MLP neurons of a small language model. Each row is named by its layer, matrix (gate and up: input weights; down: output weights) and neuron, and shows model dimensions 16-143. Each number is 200 + 30 x the weight over its row's rms, rounded and kept within 0 to 999. A neuron's up and down rows have the sign that makes its largest values positive.
After each neuron's rows, "fires in" lists the words (lower case) most often at its 100 highest values on Wikipedia text that the model never trained on.

L10.gate312,224,216,191,249,142,226,196,170,235,226,245,166,197,199,132,199,254,204,224,267,224,157,227,255,192,160,233,244,191,188,219,190,192,204,205,195,149,200,190,193,242,127,206,202,246,194,223,251,172,231,211,199,240,215,208,221,213,212,209,155,154,222,251,157,176,162,181,249,225,192,220,174,214,184,173,196,250,155,216,204,239,227,200,204,221,203,197,238,194,207,221,184,239,232,211,117,204,198,238,226,221,212,210,214,157,193,192,185,172,205,184,162,225,175,137,243,237,169,144,161,199,266,219,165,197,162,187,196
L10.up312,260,232,221,211,268,205,194,181,249,186,238,169,201,174,218,199,193,181,192,235,280,202,232,173,249,202,165,203,199,229,203,239,207,163,213,197,209,222,210,157,217,214,237,194,252,165,194,198,234,195,230,202,179,228,163,198,224,215,222,227,195,168,233,172,258,176,165,245,172,151,137,185,211,207,243,197,204,205,206,172,195,239,222,173,214,211,192,211,248,135,161,200,147,265,203,183,214,219,199,230,125,175,180,215,161,192,161,226,202,235,194,238,176,195,222,188,212,159,191,265,217,229,131,203,173,170,137,221
L10.down312,166,171,180,157,266,225,235,206,259,213,246,175,236,233,216,182,217,183,172,185,199,220,174,269,180,209,197,199,241,199,184,233,196,217,206,151,209,201,211,201,191,237,210,188,280,199,190,168,175,182,214,241,171,220,219,202,227,178,184,178,228,246,253,170,221,199,213,197,217,143,190,184,211,212,200,249,212,194,184,202,157,245,228,247,216,193,191,204,231,153,209,186,154,228,144,185,200,232,230,226,134,145,196,223,217,241,259,234,151,250,193,211,185,166,214,216,206,161,257,205,188,273,252,178,197,182,215,244
fires in: "the", "its", "s"

L6.gate17,199,256,229,191,251,220,221,129,182,139,265,220,192,216,127,186,256,186,209,253,196,217,208,218,203,143,205,212,205,209,201,151,184,190,210,224,206,263,190,201,191,159,171,160,227,230,159,249,219,158,190,212,173,157,152,189,219,187,167,189,189,219,197,250,194,163,209,219,240,265,174,228,226,233,187,167,182,205,240,192,212,217,232,203,174,250,248,213,171,214,177,173,214,226,195,202,160,204,154,207,212,175,187,205,173,191,190,199,184,214,229,221,201,149,94,222,204,191,191,181,237,195,217,250,223,178,158,239
L6.up17,220,213,254,182,225,194,181,164,219,182,154,256,189,182,161,205,227,216,165,238,265,234,209,200,199,205,205,150,195,226,261,199,173,133,196,208,173,227,146,168,200,220,214,248,215,175,208,248,155,234,152,216,191,212,192,173,222,210,205,199,229,213,196,199,223,162,216,262,192,204,191,163,214,235,249,155,186,173,186,173,195,189,144,165,209,186,148,189,183,212,179,165,262,227,228,197,219,150,166,214,174,219,206,190,221,235,202,192,163,132,229,238,218,220,203,167,157,180,203,185,180,262,174,184,213,154,152,169
L6.down17,193,221,192,151,142,212,217,221,208,211,204,215,188,211,201,201,209,198,215,231,211,147,184,181,225,186,220,191,217,200,151,232,154,253,229,171,213,248,208,221,193,211,186,196,236,212,179,215,209,235,207,190,228,257,189,218,235,180,185,242,169,147,228,171,268,227,136,166,171,175,212,204,168,154,264,197,220,192,251,198,227,242,179,247,214,183,261,203,220,179,243,154,192,198,203,191,223,216,214,217,186,150,222,198,168,243,225,179,189,188,222,173,186,172,195,225,152,189,194,182,234,266,270,196,210,225,245,193
fires in: "the", "no", "their", "s", "your", "t"

L6.gate113,277,186,196,214,221,238,208,223,182,221,193,204,158,125,218,255,220,218,204,177,190,190,236,167,211,174,195,168,229,230,189,201,226,231,211,284,191,207,178,221,181,226,262,225,199,151,210,247,231,203,221,244,192,191,186,257,251,132,204,233,197,237,239,226,185,168,269,206,220,149,201,196,215,196,199,250,178,189,194,211,185,160,264,179,174,247,192,251,204,221,171,216,205,231,167,203,130,185,146,193,197,181,237,251,180,237,238,178,191,187,153,198,221,200,221,238,212,227,188,195,224,194,196,167,165,230,228,179
L6.up113,185,95,218,230,226,221,167,178,198,174,215,225,208,233,161,258,200,254,147,220,199,143,220,176,222,191,203,193,242,198,170,175,216,201,209,229,186,186,199,222,192,208,252,171,151,238,231,174,229,195,250,190,227,215,173,210,223,200,169,170,237,172,239,201,187,159,177,188,169,192,195,190,163,165,166,199,191,254,188,253,233,239,198,172,199,192,125,234,234,188,155,187,226,262,205,159,196,245,214,254,196,238,153,173,169,245,192,183,261,209,199,203,194,179,203,200,222,184,158,183,214,224,225,242,180,200,208,171
L6.down113,202,226,136,182,258,169,180,204,212,201,145,170,187,235,193,195,153,211,195,148,253,173,166,227,211,223,172,220,95,222,130,205,207,237,166,201,193,206,239,232,190,208,176,200,255,205,145,208,222,246,207,188,205,201,218,208,184,196,202,199,187,234,144,153,226,189,175,189,224,181,193,129,272,261,205,200,185,213,219,201,163,222,203,221,219,198,216,229,208,204,236,169,193,230,147,203,189,224,201,180,206,224,215,229,187,133,200,196,169,226,205,155,160,185,200,201,123,195,251,196,164,193,204,215,206,209,230,215
fires in: "the", "on", "across", "in", "its"

L7.gate228,218,234,168,180,236,165,170,175,158,266,180,229,232,223,207,231,233,255,203,157,238,182,208,230,242,181,197,212,188,199,173,198,202,197,191,211,161,168,228,217,199,205,172,195,206,189,227,226,158,185,126,187,169,163,196,228,147,271,170,219,259,212,181,250,171,223,196,220,173,197,207,166,194,173,163,152,225,167,200,224,211,207,223,228,208,192,201,229,190,173,170,199,192,235,169,200,204,168,154,145,180,214,215,185,286,238,222,181,157,183,256,203,179,190,238,181,165,209,202,141,238,204,155,248,204,219,181,216
L7.up228,185,182,223,235,235,236,216,221,174,167,258,191,196,235,174,167,226,251,192,182,220,198,207,204,198,242,189,204,206,219,211,164,194,213,214,229,211,244,189,202,217,213,238,199,184,224,178,232,230,239,268,216,191,234,208,193,215,172,175,270,187,205,249,215,205,110,225,197,222,145,248,137,222,226,250,248,216,188,263,210,218,215,191,216,218,198,210,165,176,171,144,178,205,208,243,219,216,161,219,170,124,147,223,145,241,191,226,195,203,162,248,196,212,210,208,216,242,236,203,231,212,201,191,132,236,193,168,224
L7.down228,189,274,209,212,206,177,177,185,216,225,179,235,176,196,258,214,182,212,183,196,241,194,170,187,264,160,186,216,181,221,223,196,182,267,188,213,173,234,148,209,279,201,223,210,273,185,201,204,207,188,248,220,213,241,188,197,185,190,172,186,247,214,205,155,127,176,186,243,175,189,235,120,242,159,263,284,184,225,210,196,230,204,196,231,169,234,216,179,151,209,198,218,190,207,237,198,212,186,203,214,163,156,216,187,182,151,192,189,190,207,241,213,196,216,172,190,188,207,225,210,157,192,199,154,227,227,203,213
fires in: "he"

L2.gate253,222,214,201,222,199,111,153,194,128,196,208,186,221,240,223,155,201,194,176,224,224,218,231,161,182,152,221,150,197,167,170,192,202,222,229,248,128,165,167,151,205,151,175,218,233,188,181,189,201,180,170,211,197,203,170,176,205,226,137,179,181,169,203,153,216,156,238,214,108,171,255,168,181,189,246,234,264,213,228,183,240,177,130,190,230,187,212,186,203,209,217,211,221,177,204,173,217,222,188,177,186,224,193,211,192,194,176,235,211,185,230,150,176,170,197,206,203,216,221,214,246,222,168,207,182,256,276,179
L2.up253,167,222,200,186,214,204,196,166,202,200,208,177,215,210,194,217,244,221,221,225,213,170,226,234,195,208,236,204,214,170,184,192,212,257,179,253,174,180,183,156,248,155,221,224,192,233,179,187,206,138,218,215,192,217,134,208,175,194,168,215,198,189,165,194,226,158,215,226,215,190,237,214,221,150,217,211,182,229,173,164,186,224,149,167,137,140,225,219,219,143,227,207,247,173,160,212,229,223,161,218,135,276,184,181,148,190,199,111,170,210,178,153,204,175,222,235,205,281,228,227,250,181,211,219,186,226,243,204
L2.down253,192,227,211,244,170,208,175,160,168,185,131,222,189,178,190,193,164,241,243,192,177,160,188,235,154,172,186,166,210,200,155,214,169,214,200,222,222,233,214,176,200,168,185,216,160,191,233,190,217,196,181,147,181,209,217,168,232,190,224,297,145,240,237,138,211,181,208,219,204,188,201,211,188,298,178,221,191,164,192,174,189,224,161,213,197,220,208,233,115,168,231,179,167,242,203,186,239,266,197,202,157,164,195,193,212,234,204,175,183,192,192,183,187,246,221,211,158,201,202,198,171,229,210,201,204,171,196,199
fires in: "has", "have", "population", "turnout", "million"

L11.gate227,188,191,198,171,164,231,192,184,209,214,245,198,236,247,203,218,268,140,207,188,217,210,184,161,209,208,196,190,188,186,221,217,188,215,158,163,202,229,171,176,208,170,180,171,208,206,189,243,190,182,169,215,174,186,158,192,235,212,165,148,232,201,179,210,236,186,180,190,196,245,211,202,208,260,242,212,198,198,167,184,269,214,150,246,177,206,145,244,192,137,159,177,204,208,207,233,210,200,165,214,202,188,225,228,269,293,229,201,206,259,200,149,242,165,199,243,202,298,224,159,225,225,206,172,170,213,192,207
L11.up227,125,216,177,148,199,218,249,202,206,202,231,245,158,192,196,238,183,195,185,180,208,200,242,179,171,228,174,230,230,195,209,218,220,174,185,132,181,224,143,185,219,183,206,229,253,265,195,214,197,190,212,193,176,167,139,208,221,168,204,199,189,189,234,205,200,209,176,195,192,192,220,120,224,193,169,165,144,184,167,166,142,196,182,245,214,224,200,223,210,170,152,224,179,151,226,180,193,264,185,235,126,248,179,258,192,217,210,241,188,226,247,239,236,229,178,206,183,198,213,176,128,209,201,229,210,214,231,159
L11.down227,241,219,206,204,232,183,172,201,221,205,204,177,178,203,207,227,162,213,224,168,235,187,173,215,225,195,98,134,158,216,221,287,194,176,205,185,235,210,214,195,247,240,190,203,312,187,211,114,213,197,169,193,245,172,250,204,181,167,210,183,196,196,173,175,173,238,162,271,205,182,211,227,187,195,178,194,182,183,218,195,163,179,215,193,197,187,271,227,201,215,200,139,221,256,242,205,205,191,177,215,183,213,171,194,177,186,188,208,175,219,185,176,156,217,191,206,144,179,232,220,203,211,250,225,191,213,206,187
fires in: "new", "this", "other", "original", "these"

L11.gate107,195,210,167,149,135,216,165,160,214,213,266,204,201,212,154,246,205,257,196,152,232,217,155,250,226,212,232,161,194,186,174,197,200,204,225,219,205,277,186,241,162,228,204,181,188,209,200,208,219,200,170,216,122,190,119,240,224,255,210,210,243,178,214,153,194,136,183,138,231,181,235,164,187,205,238,207,171,189,233,189,178,224,194,207,190,212,224,226,271,204,202,146,177,163,213,173,190,181,151,206,161,204,214,253,224,227,215,166,196,209,224,211,193,154,203,190,217,219,233,204,184,200,218,192,239,235,194,219
L11.up107,135,255,209,150,217,203,138,193,207,183,226,194,164,186,184,191,205,160,190,197,193,198,175,183,184,240,236,242,173,200,179,209,186,191,187,170,214,219,160,219,232,223,230,231,205,171,204,211,222,282,149,218,142,219,221,186,198,185,217,246,203,203,221,253,160,214,200,252,194,188,218,170,207,173,175,235,128,221,239,175,233,130,222,169,176,245,187,186,198,165,124,190,179,252,252,186,195,181,156,215,203,169,227,172,233,198,227,186,231,198,235,193,213,204,235,144,157,173,244,203,172,200,176,202,165,233,198,183
L11.down107,201,156,216,221,288,172,189,257,167,231,148,172,176,189,210,217,206,168,201,179,189,188,160,232,186,177,207,174,189,208,223,197,188,193,181,179,204,231,243,140,204,224,154,235,205,198,223,211,199,192,149,207,272,178,175,203,242,255,159,124,256,204,205,138,171,231,182,192,196,208,205,156,183,208,181,177,199,203,187,182,138,175,230,250,148,192,190,184,240,167,200,181,185,211,189,184,238,273,211,212,198,235,190,198,175,263,189,244,191,255,170,202,206,264,206,190,158,183,232,210,201,170,234,254,175,170,195,183
fires in: "the", "he", "this"

L11.gate88,236,200,220,228,151,189,198,247,218,191,209,237,174,173,175,120,218,184,250,209,181,157,205,227,191,176,229,222,183,221,218,162,146,256,251,198,240,186,201,193,170,183,210,189,184,204,172,194,220,172,234,220,291,195,141,190,187,198,209,189,168,133,200,181,189,227,130,212,170,183,133,183,245,211,187,207,162,181,227,227,160,210,140,181,224,187,174,206,172,196,191,189,194,239,218,247,221,255,222,192,195,208,198,221,125,147,236,151,210,215,232,196,215,182,190,181,192,148,197,214,185,197,171,224,213,223,144,183
L11.up88,199,161,197,193,204,180,169,253,212,146,193,235,177,181,233,182,158,225,216,171,214,199,169,156,237,152,219,199,164,208,207,230,191,213,208,184,250,236,190,176,185,208,140,124,230,218,191,190,191,222,216,198,243,158,179,186,229,157,133,273,203,235,239,188,193,199,207,227,137,181,165,196,114,138,213,240,201,214,206,195,203,263,194,184,235,218,242,250,189,174,203,194,216,155,214,195,188,220,222,235,187,196,243,260,191,206,204,258,171,180,220,176,243,224,232,185,194,181,179,224,214,202,197,221,158,258,180,203
L11.down88,171,196,195,220,234,179,183,227,183,193,152,206,254,225,151,149,221,193,197,217,210,195,160,196,180,173,208,257,182,241,206,183,153,186,211,206,124,204,222,150,205,244,222,206,174,162,202,264,192,205,230,190,253,194,164,166,180,176,231,250,163,217,268,169,286,181,218,213,192,190,225,196,244,153,206,216,243,120,199,225,198,212,184,209,171,219,249,143,171,213,270,175,210,215,147,187,218,204,200,179,171,217,181,222,214,174,190,177,200,233,159,187,201,228,155,221,198,167,195,178,175,188,205,210,179,179,232,172
fires in: "be", "been", "is", "of", "was"

L9.gate106,157,188,206,218,205,209,232,206,157,192,210,199,251,189,216,199,217,185,214,217,271,241,192,204,260,151,163,214,229,208,191,198,135,250,236,229,171,213,190,181,168,184,191,196,247,242,198,251,216,194,210,195,206,228,180,165,203,260,222,216,135,190,223,263,170,141,175,214,209,195,186,244,169,191,208,190,136,186,268,163,180,179,196,212,192,207,183,177,193,228,212,192,237,206,191,199,164,201,168,221,165,198,212,215,156,241,205,189,183,238,231,206,241,228,223,205,196,176,154,241,239,205,278,207,168,185,182,202
L9.up106,135,213,221,177,201,220,178,200,200,190,185,227,227,244,195,213,180,191,165,204,216,217,188,213,240,204,201,240,217,222,160,221,203,215,180,200,214,167,206,205,162,200,202,146,196,175,180,264,222,176,157,193,133,227,206,171,262,205,283,183,199,255,199,187,152,218,245,227,192,178,154,207,232,208,227,173,126,202,267,217,225,206,245,182,207,237,226,199,214,163,166,205,184,235,237,208,175,229,220,178,203,170,198,176,187,207,197,216,166,201,252,232,248,210,202,248,168,241,186,213,225,238,184,211,183,230,174,240
L9.down106,182,218,165,216,191,165,213,210,131,218,254,225,229,196,217,141,224,224,200,205,249,240,190,206,162,192,157,176,223,174,225,199,248,113,221,187,242,212,213,187,198,168,245,213,210,171,180,180,219,166,157,175,224,119,240,242,204,225,188,196,204,225,210,184,200,172,196,165,176,225,181,185,206,246,153,212,174,204,176,207,221,224,223,179,196,146,198,216,212,211,180,204,156,179,254,186,205,197,151,224,182,201,189,214,288,188,227,219,188,231,235,226,198,187,220,169,243,168,208,254,219,150,197,248,210,186,201,161
fires in: "the", "of", "different", "extra", "various"

L10.gate226,194,235,210,204,193,157,191,242,224,204,201,144,175,209,196,225,230,174,192,200,188,230,176,195,180,231,160,157,233,210,252,186,145,230,233,253,245,261,218,189,241,181,196,257,234,266,198,165,211,210,202,209,187,166,237,244,216,195,176,248,215,199,216,177,214,184,186,202,178,181,155,250,190,205,178,190,228,184,211,215,181,148,186,217,185,160,272,207,155,200,221,234,210,245,231,179,249,202,183,225,202,170,192,207,192,204,155,270,201,228,265,169,217,188,218,186,154,216,159,235,237,151,178,150,175,247,159,198
L10.up226,242,212,199,232,211,217,228,199,194,184,134,209,213,213,160,178,214,237,185,216,255,161,183,208,182,257,202,219,178,191,228,171,172,219,138,211,234,197,182,240,206,251,217,274,169,167,202,173,227,153,230,219,207,190,193,189,221,181,272,203,210,208,236,233,185,219,228,264,184,194,177,186,202,162,217,211,223,197,219,252,140,204,157,208,183,168,179,268,219,201,197,199,210,247,135,197,233,187,227,209,178,186,177,233,138,176,171,215,227,225,183,169,210,176,214,239,212,209,225,243,202,214,211,173,223,178,229,218
L10.down226,179,221,189,185,315,145,168,197,223,217,186,199,275,164,183,203,196,206,206,204,183,209,158,216,226,206,154,210,236,160,191,234,236,202,182,172,156,176,251,138,150,210,188,197,194,233,210,201,205,254,258,237,236,176,253,205,214,161,231,199,193,189,205,178,221,215,204,237,178,216,171,248,246,193,234,204,208,155,212,203,207,202,215,178,233,181,219,152,184,188,232,181,188,215,151,206,162,192,156,183,184,177,231,194,270,128,175,235,190,152,191,205,209,202,228,223,175,163,168,228,219,151,187,257,160,179,182,201
fires in: "on", "of", "in"

L9.gate158,264,211,199,208,208,215,213,197,179,194,243,173,244,176,228,218,146,165,164,218,226,218,208,209,204,177,186,179,228,205,257,195,173,197,216,221,185,236,237,149,224,242,170,160,183,204,204,211,170,220,185,241,195,194,199,198,259,184,202,214,181,235,232,220,214,208,214,166,200,233,231,217,225,174,206,176,243,210,213,148,192,198,219,264,187,147,233,171,211,226,175,141,192,152,196,168,188,209,191,205,145,217,232,236,143,160,182,230,208,199,201,212,233,119,194,233,285,212,212,163,200,271,238,207,230,239,183,165
L9.up158,216,232,208,219,217,183,241,241,204,187,195,265,180,176,210,185,185,171,207,191,182,181,191,165,233,239,188,221,211,189,228,195,220,260,189,168,198,218,162,194,202,189,273,224,210,184,214,131,219,171,216,181,182,210,158,209,226,241,276,213,224,171,151,241,183,226,233,182,203,170,188,253,221,215,239,277,223,164,194,175,200,218,168,213,188,210,175,198,223,209,196,209,179,204,173,147,167,231,191,219,178,191,187,193,234,203,203,271,203,182,212,184,227,230,245,223,206,241,190,241,189,144,208,184,233,262,213,220
L9.down158,160,176,127,227,178,159,210,195,200,231,228,222,234,270,190,169,251,183,155,172,190,200,212,223,194,165,277,189,178,158,250,211,144,181,200,165,189,194,177,216,232,192,189,220,149,221,215,185,240,197,219,194,222,232,170,217,185,254,164,154,202,230,204,194,204,192,224,222,209,206,205,184,186,233,168,190,192,179,218,268,246,183,167,198,182,169,183,207,210,165,214,174,216,236,175,206,241,192,203,219,226,240,209,165,258,199,195,175,230,198,213,234,184,236,162,175,152,215,196,198,188,186,202,185,150,192,150,144
fires in: "the", "s", "its", "his", "their"

L9.gate94,188,232,219,230,196,165,177,246,189,205,225,208,228,189,201,170,235,210,170,228,214,208,203,203,150,240,200,163,209,204,235,211,205,259,182,205,256,215,222,174,178,209,165,166,181,232,212,191,212,175,167,278,168,203,176,181,229,180,222,192,227,176,226,216,204,205,205,196,182,249,200,292,222,170,175,126,203,180,244,221,220,182,216,175,201,140,201,185,195,196,239,162,202,191,149,226,219,214,269,166,174,234,306,224,173,227,174,192,163,201,210,189,202,167,186,192,191,200,208,164,240,191,188,237,196,223,200,195
L9.up94,170,187,251,196,213,177,269,216,226,138,207,218,211,195,208,190,220,202,192,247,205,204,227,181,152,196,195,227,205,227,186,237,210,193,191,199,193,189,197,238,182,169,222,190,207,228,219,193,173,246,135,179,233,179,202,209,205,175,247,193,173,149,242,218,182,188,259,204,186,163,172,246,229,176,247,169,160,189,223,251,253,212,252,211,210,223,205,237,177,191,220,268,195,219,199,242,186,242,230,124,159,218,187,198,142,136,116,188,178,200,143,201,235,210,210,195,220,230,249,194,184,186,212,205,208,265,188,144
L9.down94,181,159,186,190,206,166,213,200,168,212,192,185,214,156,226,186,209,164,209,193,241,159,150,215,200,189,199,189,177,221,208,239,175,220,156,220,245,207,212,286,232,234,182,210,214,215,191,155,148,234,198,171,221,229,181,193,244,224,219,225,237,165,199,214,235,167,208,214,237,186,162,192,283,157,198,189,176,234,233,215,215,174,239,204,250,235,206,181,138,178,167,182,215,168,190,172,201,200,158,284,174,232,193,161,161,155,202,231,205,236,214,232,211,220,212,185,225,180,192,181,189,210,182,218,205,171,213,155
fires in: "be", "is", "date", "are"

L5.gate199,191,225,143,222,154,157,240,199,210,210,200,239,196,189,156,234,183,187,167,175,151,176,180,182,177,222,218,193,202,209,222,233,200,198,196,151,198,151,198,203,143,206,199,155,207,196,191,236,248,253,158,116,176,192,178,235,216,198,190,206,213,168,174,185,200,196,174,234,173,188,213,194,164,269,233,241,187,174,256,215,258,221,232,225,245,205,185,175,210,182,255,168,242,241,161,187,183,199,207,224,218,200,192,213,209,241,198,188,225,162,226,181,212,166,250,197,227,191,193,212,252,200,207,203,167,163,208,171
L5.up199,192,279,190,197,247,238,214,232,215,264,234,221,214,201,144,204,216,134,222,235,228,174,249,214,250,228,213,167,178,184,187,191,177,199,221,205,231,208,215,225,211,191,189,216,165,180,224,271,217,169,197,203,205,179,211,200,171,206,195,231,221,140,173,196,194,194,208,271,221,164,171,171,193,225,212,202,193,197,221,165,186,202,107,215,204,229,228,229,171,158,228,191,188,257,202,236,168,202,172,230,235,146,173,233,201,179,237,181,207,189,166,169,222,183,207,154,271,235,201,170,256,167,206,190,203,205,195,236
L5.down199,215,212,236,239,219,254,196,193,212,186,169,219,240,242,221,213,193,206,210,223,215,224,186,197,214,220,156,169,202,232,198,206,235,221,159,219,202,242,193,194,189,184,202,200,220,194,195,232,185,169,203,195,206,245,196,129,263,192,210,155,157,143,195,183,186,213,206,178,176,221,225,202,223,206,221,158,253,135,175,218,188,193,175,219,267,204,254,158,166,165,176,180,180,193,178,260,272,299,187,182,188,199,223,182,175,150,196,200,214,148,215,237,203,199,212,253,206,175,230,208,215,203,207,218,268,155,183,198
fires in: "is", "has", "are"

L10.gate291,185,233,216,191,202,231,184,141,201,190,252,194,234,177,199,211,192,231,232,122,232,166,197,193,209,191,169,176,194,214,205,193,186,212,199,275,211,224,183,198,220,174,152,205,152,238,198,205,174,203,191,275,224,238,237,177,269,143,227,233,214,152,184,232,174,167,196,196,227,162,230,207,235,215,257,182,156,215,220,188,148,189,178,193,267,195,132,210,197,160,176,205,221,214,193,207,180,197,150,194,218,216,206,167,157,250,242,184,205,212,185,225,178,222,183,167,236,211,144,199,204,171,211,229,222,222,144,207
L10.up291,239,229,176,177,220,167,186,183,218,197,215,180,220,207,203,222,229,242,185,165,202,127,200,229,153,176,199,166,229,195,208,201,217,222,174,233,193,190,230,200,204,203,192,252,180,204,163,229,235,152,253,215,295,165,184,226,194,247,187,229,223,251,250,195,238,160,165,207,204,205,148,227,195,234,162,133,239,201,160,255,203,174,235,248,228,147,167,205,172,246,218,206,211,249,207,197,185,178,138,233,230,202,243,188,219,211,187,233,239,197,225,191,170,145,156,189,181,147,207,202,188,219,205,159,178,229,210,199
L10.down291,117,159,218,195,209,278,137,203,176,177,142,226,238,186,229,175,210,188,158,148,214,224,185,206,237,184,191,224,188,221,192,228,147,245,219,193,161,201,167,206,231,169,164,176,162,246,224,220,188,235,209,195,183,236,186,171,142,184,209,244,211,156,143,213,192,186,170,212,253,193,210,158,193,185,234,234,227,243,170,179,206,197,194,192,209,195,193,185,235,201,190,211,196,201,223,207,194,230,182,208,237,188,242,260,183,203,255,190,216,207,174,196,188,172,232,290,208,194,198,132,195,144,187,183,193,200,158,196
fires in: "in", "on", "at"

L2.gate181,184,211,186,205,179,206,149,231,176,189,179,194,206,221,201,239,176,179,185,205,232,221,242,199,174,161,176,198,226,214,271,155,226,220,231,213,187,221,216,183,209,171,220,193,154,170,213,222,215,214,176,137,206,146,227,252,252,250,213,181,175,205,187,217,219,159,231,202,184,164,133,196,147,205,172,185,183,229,187,167,243,176,228,215,192,157,191,180,235,190,219,191,172,202,201,150,245,181,299,209,210,191,240,251,184,195,212,225,181,153,201,166,204,227,237,203,173,203,222,249,166,261,166,150,213,226,192,154
L2.up181,189,182,189,184,214,182,181,196,197,186,236,140,183,222,172,226,197,169,213,202,187,247,198,211,232,160,188,195,198,184,227,195,217,185,233,211,225,222,212,260,206,164,201,143,227,233,144,188,192,174,247,139,219,214,187,222,187,218,250,216,169,270,168,226,163,190,223,225,207,147,156,145,176,180,184,227,181,176,205,182,238,240,166,215,219,157,217,197,203,191,210,185,232,220,209,208,168,174,227,176,156,168,176,192,200,185,219,167,179,132,213,251,243,166,224,237,185,193,262,287,222,233,200,174,169,147,200,164
L2.down181,202,213,182,157,219,245,205,156,208,246,194,182,235,133,190,168,199,238,204,157,218,208,143,210,217,212,180,208,244,256,225,209,245,175,177,223,167,161,153,158,246,164,149,170,230,198,196,199,199,228,217,188,240,205,228,228,202,197,190,177,152,245,216,215,138,205,216,161,243,183,207,227,123,211,215,203,160,202,220,177,200,214,240,195,187,229,254,200,193,147,257,171,221,183,241,210,169,198,219,181,220,214,212,211,138,227,174,203,192,183,222,213,252,219,218,249,225,223,203,149,157,177,178,192,173,196,245,193
fires in: "general", "president", "democratic", "chief", "court", "lord"

L6.gate225,184,272,203,176,183,209,199,257,236,198,148,211,200,154,188,180,248,166,178,161,258,148,201,185,162,192,259,206,185,259,213,170,196,207,205,233,215,123,199,187,171,156,205,185,216,273,218,189,210,194,204,191,192,185,212,207,240,197,215,160,146,208,200,222,159,230,153,226,204,206,204,245,198,203,201,212,179,179,170,201,174,216,238,228,220,219,155,174,248,188,242,240,189,240,190,187,213,209,178,164,230,191,177,183,191,245,206,228,182,230,232,146,213,239,183,259,152,142,173,219,227,202,198,173,187,213,211,183
L6.up225,260,147,238,189,259,202,197,277,208,221,216,196,237,181,174,171,205,221,240,237,207,201,228,135,236,174,195,197,193,238,186,170,164,219,159,212,197,190,144,124,198,141,222,205,220,223,192,226,160,195,213,179,181,187,192,253,237,226,184,196,210,198,230,220,198,182,211,163,232,199,147,198,236,170,248,166,156,190,208,217,215,238,201,199,224,203,180,204,171,154,225,264,167,157,215,209,269,202,225,191,178,245,238,223,216,200,202,229,155,179,154,180,200,238,186,154,213,211,202,213,205,194,208,196,238,228,215,193
L6.down225,210,182,224,224,203,147,191,205,149,225,215,183,139,158,218,234,242,205,215,139,207,222,122,231,182,214,195,177,213,226,248,204,213,216,242,234,169,200,193,170,217,209,158,208,211,198,212,161,260,195,188,232,199,141,161,175,210,216,216,230,163,179,204,131,147,161,182,206,193,209,243,164,182,157,204,214,212,168,187,161,214,203,186,221,202,191,211,235,174,209,184,168,174,200,189,221,155,260,143,174,196,233,213,182,184,193,233,205,182,239,181,193,143,224,216,197,194,254,226,206,257,210,216,213,231,211,207,131
fires in: "also", "is", "to", "was", "be", "into"

L8.gate145,219,217,162,161,182,207,225,233,235,201,200,228,191,243,244,225,225,193,129,168,152,205,160,223,168,194,231,188,211,203,210,152,210,234,168,203,179,234,268,211,230,168,176,162,215,207,188,197,215,209,187,151,215,169,162,171,230,210,165,189,232,214,180,148,221,221,245,228,153,161,230,210,197,235,185,145,166,155,236,158,198,146,192,290,258,247,169,201,212,160,182,215,214,208,175,231,224,159,194,185,185,173,186,200,149,210,195,290,172,197,215,182,172,184,215,222,207,190,182,175,217,182,169,174,249,173,205,211
L8.up145,230,173,231,202,154,171,208,200,233,224,222,188,191,187,211,218,175,204,172,235,175,137,185,157,211,246,203,199,241,211,198,169,238,170,217,210,197,220,202,180,179,155,173,213,201,233,205,155,194,194,173,258,182,220,264,185,166,149,172,203,212,237,257,196,224,174,169,170,223,164,217,176,157,183,200,208,240,200,227,215,202,176,151,186,259,244,159,213,136,229,178,191,159,219,220,238,223,227,214,183,119,188,259,225,221,201,160,207,184,212,191,167,227,119,198,214,234,215,220,186,188,185,226,217,225,220,129,221
L8.down145,237,214,208,188,200,208,155,238,206,206,147,225,199,167,236,202,202,231,226,210,175,202,140,249,205,130,214,229,186,192,189,182,220,233,146,228,200,240,185,261,211,130,162,208,169,208,208,239,189,235,215,170,239,214,177,211,222,214,263,212,179,160,202,213,198,183,214,248,175,180,220,185,198,181,187,189,207,221,189,168,237,192,198,257,148,151,259,116,223,205,217,239,233,151,219,229,250,152,233,273,256,195,195,140,173,184,196,198,199,183,213,227,207,214,216,204,181,191,225,188,237,143,236,173,176,183,183,193
fires in: "had", "has"